config = dict(
    head_dim=64,
    activation='tanh_gelu',
    norm='layernorm',
    bias='all',
    parallel_block=False,
    init_std_o=0.0,
    init_std_down=0.0,
    beta1=0.9,
    beta2=0.95,
    warmup_steps=419,
    schedule='wsd',
    train_tokens=349700000,
    steps=5451,
)
MLP neurons of a small language model. Each row is named by its layer, matrix (down: output weights) and neuron, and shows model dimensions 256-351. Each number is 50 + 15 x the weight over its row's rms, rounded and kept within 0 to 99.
After each neuron's rows, "raises" lists the tokens whose logits its output raises most directly, leaving later layers aside.

L7.down1247:56 41 34 52 71 69 76 45 54 51 54 27 49 64 85 35 70 48 34 45 33 82 59 55 44 30 42 55 50 57 68 48 48 36 61 25 48 47 28 67 47 45 34 50 42 48 21 41 51 52 49 57 20 49 37 67 53 66 28 44 60 43 60 45 05 57 76 53 57 66 81 57 51 73 61 85 47 47 54 44 53 02 52 34 73 32 42 87 65 23 53 75 43 58 52 49
raises: "ry.", ";", "ance.", "age.", "ure."

L8.down450:39 44 27 52 39 70 72 25 51 37 57 19 49 68 81 67 44 39 57 62 61 28 74 32 64 56 57 44 59 62 73 57 34 45 64 69 45 59 30 49 62 59 26 33 48 28 43 47 78 38 60 66 51 39 77 69 83 31 61 61 35 25 16 56 48 56 67 41 62 70 63 30 38 40 28 58 53 37 66 75 58 36 54 46 40 81 60 47 39 54 32 54 92 32 19 57
raises: " to", "is", "iz", "ited", "ly"

L8.down988:44 63 60 48 65 85 53 52 64 36 51 62 44 30 34 17 73 37 48 37 54 44 49 73 45 60 64 89 39 57 48 81 39 57 72 57 42 54 54 39 29 50 63 70 71 63 66 35 21 53 85 50 71 34 61 32 45 49 51 34 30 40 46 72 28 32 32 43 50 58 52 73 33 39 46 61 48 22 71 83 41 35 43 43 65 29 64 34 64 68 60 66 18 62 45 47
raises: "s.", "s,", "s", "n,", "ed"

L8.down1207:33 58 51 23 67 57 38 49 56 61 65 56 52 40 62 47 60 59 56 45 61 32 40 77 43 22 72 27 82 59 53 73 40 51 69 37 38 69 49 46 61 84 51 32 65 48 74 54 41 58 35 42 64 32 22 56 31 35 59 62 59 48 29 41 51 25 60 53 62 65 46 50 46 72 53 78 64 15 68 49 50 25 49 25 40 51 83 70 58 59 57 42 58 68 39 66
raises: " times.", " times,", " times", "-", " the"

L3.down1067:35 35 30 39 34 56 38 31 56 30 11 37 37 50 48 63 53 45 16 31 73 51 49 38 21 63 82 57 47 38 09 51 34 45 05 39 63 39 83 55 49 65 35 28 49 31 40 64 50 56 44 47 37 33 28 46 48 49 53 59 63 36 53 11 53 55 35 60 55 12 41 63 39 49 44 60 10 65 41 52 81 59 61 36 29 40 60 68 56 57 44 41 44 50 37 44
raises: " Inc.", " etc.", " however,", " and", " thus"

L3.down464:54 49 28 34 42 73 31 45 64 14 50 51 58 53 44 66 38 50 66 46 54 53 16 35 45 32 48 24 69 35 29 53 51 52 50 59 46 49 38 47 55 38 68 58 49 38 42 56 42 81 13 73 40 55 32 41 39 52 61 55 79 56 67 64 49 50 41 86 47 37 43 65 58 54 43 72 58 28 61 53 58 59 37 59 55 51 59 54 35 33 14 30 38 67 47 49
raises: "t.", "y.", " others.", "|", "a."

L8.down642:41 22 70 46 54 61 52 59 36 36 57 65 32 50 48 36 70 55 64 26 66 31 47 36 57 46 45 52 39 37 41 33 54 46 77 55 56 43 57 63 38 68 52 61 61 64 45 62 28 49 45 61 55 63 29 46 57 44 41 42 51 67 43 24 54 42 71 47 42 46 50 51 38 56 20 40 59 56 65 39 54 37 72 38 23 50 65 56 30 70 48 47 39 59 59 75
raises: "y,", "y.", "ies,", "head", "ast"

L8.down202:32 45 49 59 52 68 77 54 58 43 48 61 39 43 55 82 57 28 43 62 76 52 83 47 57 33 75 31 47 67 52 59 72 60 23 64 52 75 67 48 73 26 57 52 71 48 68 50 61 74 60 48 59 44 41 52 34 32 41 40 50 51 58 63 31 98 55 48 49 44 54 34 55 61 60 46 58 48 51 44 43 10 47 43 62 35 66 67 49 50 74 35 69 31 45 55
raises: "road", "ient", " it", " its", " the"

L8.down1301:50 64 49 56 49 62 35 61 70 52 47 59 82 28 47 57 47 40 67 69 72 45 67 36 76 44 35 14 64 39 37 56 23 56 48 17 36 61 67 41 54 36 55 42 57 61 28 39 30 59 47 50 49 00 77 59 50 61 83 37 44 63 45 17 81 72 33 41 54 39 56 42 43 49 52 58 30 40 56 54 28 42 61 27 68 30 32 35 48 56 40 45 48 54 58 33
raises: "d", "f", "st", "over", "out"

L6.down780:66 49 38 59 64 30 41 62 61 60 41 27 76 43 62 35 22 67 49 15 64 51 49 62 40 68 49 29 49 40 46 47 63 48 71 23 18 58 44 35 66 63 71 19 65 80 25 33 33 34 57 41 47 39 47 76 33 44 18 62 66 66 43 37 44 39 55 44 37 49 66 43 70 52 51 70 26 47 48 51 47 49 54 39 22 37 47 32 38 47 39 41 25 53 34 47
raises: "les.", "les", "les,", "ler", "ler,"

L7.down1504:48 62 82 47 51 48 52 47 67 53 33 36 70 29 52 67 48 71 34 27 56 55 54 51 61 70 51 50 39 69 47 55 22 41 55 59 13 46 54 25 48 45 40 49 56 83 36 64 53 54 29 52 26 51 71 40 55 40 53 35 63 32 19 32 45 41 46 54 72 55 35 53 66 56 69 45 44 98 36 51 22 47 32 48 22 49 28 48 21 63 42 60 58 67 66 65
raises: " than", " each", "heel", "omen", " they"

L8.down1490:54 16 46 13 33 36 34 63 42 39 30 47 64 57 58 54 77 63 47 60 51 41 55 49 64 45 73 28 42 50 62 51 55 49 58 74 57 43 15 62 46 54 61 48 51 31 58 46 50 54 68 27 71 54 40 49 49 35 43 35 45 48 50 53 72 33 66 58 41 38 38 70 54 80 12 81 57 54 64 51 77 41 74 57 46 48 56 32 53 28 27 44 57 81 52 34
raises: "ment.", "or.", "erald", " year.", "ory"

L7.down302:40 62 34 23 49 55 40 70 42 41 28 51 67 57 30 60 30 51 66 61 56 23 46 36 67 41 48 40 50 53 40 55 35 47 39 41 69 36 56 54 38 66 43 39 55 46 54 82 57 50 62 28 43 27 58 31 47 42 42 62 79 76 59 38 42 33 36 57 37 26 58 39 41 30 65 69 72 43 66 44 68 23 68 49 44 69 65 64 45 71 54 58 51 70 63 79
raises: " however,", " however", " nor", " as", " but"

L8.down1448:63 32 67 40 66 26 43 49 58 37 46 59 41 45 59 50 49 70 61 76 81 69 40 64 38 34 60 26 47 56 35 67 56 54 56 47 46 52 25 50 35 53 35 65 67 48 44 61 54 68 30 74 30 73 54 57 72 50 46 72 61 71 54 14 52 49 41 59 39 40 49 66 62 40 39 47 63 62 57 37 47 65 42 50 60 70 49 47 45 31 44 23 32 60 49 50
raises: " 1994.", " 2009.", " 1992.", " 1997.", " 2011."

L8.down631:60 38 82 52 59 60 42 41 54 35 58 59 42 39 62 36 36 58 46 56 43 18 14 41 37 51 67 45 35 52 49 34 20 73 44 34 43 70 37 46 43 71 55 59 39 34 41 37 68 36 62 33 44 49 40 38 72 49 30 82 53 44 52 54 53 32 44 31 37 66 73 40 50 36 35 65 41 51 25 60 16 63 42 44 60 49 71 64 55 62 45 41 57 40 31 68
raises: "ly.", "ly,", "ly", "ely,", "ed,"

L8.down911:47 44 35 41 36 55 23 47 58 61 47 28 52 45 73 74 66 37 34 59 41 55 52 13 53 54 79 69 47 41 44 70 46 64 48 30 29 47 77 38 54 63 53 50 32 39 52 74 42 70 36 27 68 31 46 68 43 57 78 76 48 48 59 68 42 22 47 44 72 51 44 31 79 62 55 79 71 21 50 23 61 48 49 67 54 53 67 49 68 68 26 38 33 85 46 37
raises: "a", "ed", "ing", "ctor", "ment"

L6.down436:54 57 77 45 53 72 58 49 68 34 55 51 30 50 77 64 75 29 31 58 45 16 46 22 30 26 66 41 34 49 57 46 42 52 64 38 54 34 64 41 66 58 68 63 58 53 41 40 50 60 78 44 60 47 45 30 62 42 35 25 53 48 26 48 57 58 47 61 69 48 50 46 43 73 29 49 56 42 39 41 54 59 42 56 23 39 37 58 86 69 29 58 61 23 49 55
raises: "\"", "s\"", "\",", "\")", "o\""

L6.down1372:52 52 64 61 35 58 49 29 76 54 55 68 67 51 86 89 66 52 61 58 44 36 66 46 42 39 32 28 64 41 57 70 42 57 38 46 45 26 51 50 55 55 31 58 29 65 48 30 46 42 34 36 62 65 84 43 49 36 43 45 45 36 65 45 52 68 59 30 63 56 46 44 60 61 49 43 40 57 56 59 43 18 58 37 34 53 42 31 50 73 48 65 56 75 76 55
raises: "ult", "ç", "ister", "atory", "ud"

L3.down846:69 12 80 62 36 74 56 47 66 53 57 56 42 50 69 63 62 78 31 05 59 35 49 56 29 58 75 46 38 79 53 26 53 59 77 43 30 55 25 59 49 66 35 56 58 32 57 29 59 60 23 59 82 17 52 61 58 69 75 33 52 78 50 40 36 53 43 46 55 74 20 18 35 57 79 62 52 46 69 54 47 52 47 41 64 61 46 61 20 36 42 38 56 37 32 38
raises: "age.", "ity.", "es.", "ages.", "ental"

L8.down1267:48 52 59 70 52 87 77 52 53 37 69 42 62 47 67 54 75 50 34 62 71 51 19 72 59 43 53 48 55 32 54 51 58 51 60 37 39 26 53 33 13 62 33 51 24 54 32 46 56 63 15 40 34 31 79 43 50 78 50 50 73 63 46 48 23 61 36 45 89 69 65 69 49 47 58 54 55 41 73 55 43 59 68 52 44 46 52 30 52 34 47 61 31 60 40 46
raises: "P", "R", "SC", "IA", "M"

L8.down681:63 30 78 55 36 63 41 49 55 28 45 52 48 47 39 65 68 19 42 73 64 54 33 33 41 72 34 21 56 41 51 42 68 34 25 43 28 56 45 73 67 21 53 65 70 68 39 55 61 79 49 34 36 49 72 32 46 36 28 69 63 49 35 46 47 29 43 32 69 60 80 39 54 31 52 38 65 57 37 33 69 73 64 48 71 38 61 38 64 53 36 64 71 47 30 53
raises: "to", "e", "ton", "ces", "son"

L8.down625:25 21 35 53 78 49 72 46 38 38 56 53 53 41 28 65 52 44 36 58 67 72 53 49 63 48 64 50 34 54 48 64 28 55 47 46 66 48 36 50 40 66 71 43 04 39 44 63 66 29 63 34 43 25 80 52 58 42 45 61 51 48 51 50 65 46 60 40 52 38 72 88 56 69 64 60 49 60 34 79 42 47 55 69 72 44 50 43 14 42 38 72 41 47 58 44
raises: "\n", "===", "\n ", "There", "===L"

L8.down84:42 66 41 65 63 28 55 47 58 39 56 39 57 34 42 32 25 65 51 48 00 63 19 76 70 41 51 48 17 67 53 32 39 49 38 49 46 52 83 34 48 52 45 68 57 40 27 53 47 50 57 59 68 59 54 35 41 70 75 57 53 62 59 23 63 48 72 49 44 65 05 55 41 52 43 26 33 54 42 71 23 56 30 49 50 23 49 09 56 60 58 49 59 58 54 26
raises: " two", " three", " four", " eight", " five"

L8.down1470:70 13 58 58 40 45 35 68 32 47 68 52 55 14 47 71 51 38 33 28 59 64 70 34 39 30 56 42 24 57 32 48 51 29 38 38 38 51 47 63 56 58 50 61 55 18 77 42 33 62 70 44 41 56 41 26 43 39 50 17 75 59 60 45 33 44 69 42 49 37 51 37 65 30 38 64 56 68 42 57 60 33 66 49 36 23 27 62 55 46 55 37 45 62 35 59
raises: "ance", "age", "age.", "ance.", "ive"

L8.down1172:53 99 40 43 64 88 18 59 52 55 62 52 53 57 48 53 61 63 48 49 53 31 47 30 52 47 47 48 49 64 33 70 50 59 36 55 30 53 58 67 62 41 72 55 44 63 52 42 46 51 57 36 40 69 41 57 47 52 43 51 42 69 46 49 42 52 66 56 46 46 50 56 75 45 50 51 57 35 59 35 44 63 48 54 70 78 35 50 53 77 40 49 44 38 48 61
raises: "s", "ft", "ness", "y", "ed"

L8.down286:44 35 33 18 44 58 68 59 73 73 41 53 50 58 49 44 56 38 30 46 48 68 44 53 45 62 58 37 55 35 64 52 32 32 89 46 61 34 55 33 63 61 34 46 54 52 51 47 27 43 58 62 57 51 47 49 65 66 30 44 51 69 44 59 60 60 55 67 25 50 74 16 36 40 42 63 60 51 78 61 66 86 55 31 40 67 49 65 44 62 47 38 66 35 81 61
raises: "ments", "an", "th", "ied", "a"

L6.down1511:66 55 46 37 75 54 59 13 41 66 59 64 56 71 43 62 53 39 57 48 25 25 46 38 44 46 44 35 52 50 46 23 51 63 41 69 34 64 30 39 59 82 46 12 50 65 59 44 69 41 60 29 55 50 16 58 34 43 37 69 36 43 40 32 51 38 47 28 61 59 30 41 39 47 62 42 61 25 39 50 64 39 61 38 36 60 17 69 67 63 26 22 42 57 35 64
raises: "itarian", "ly", "istic", " to", "ist"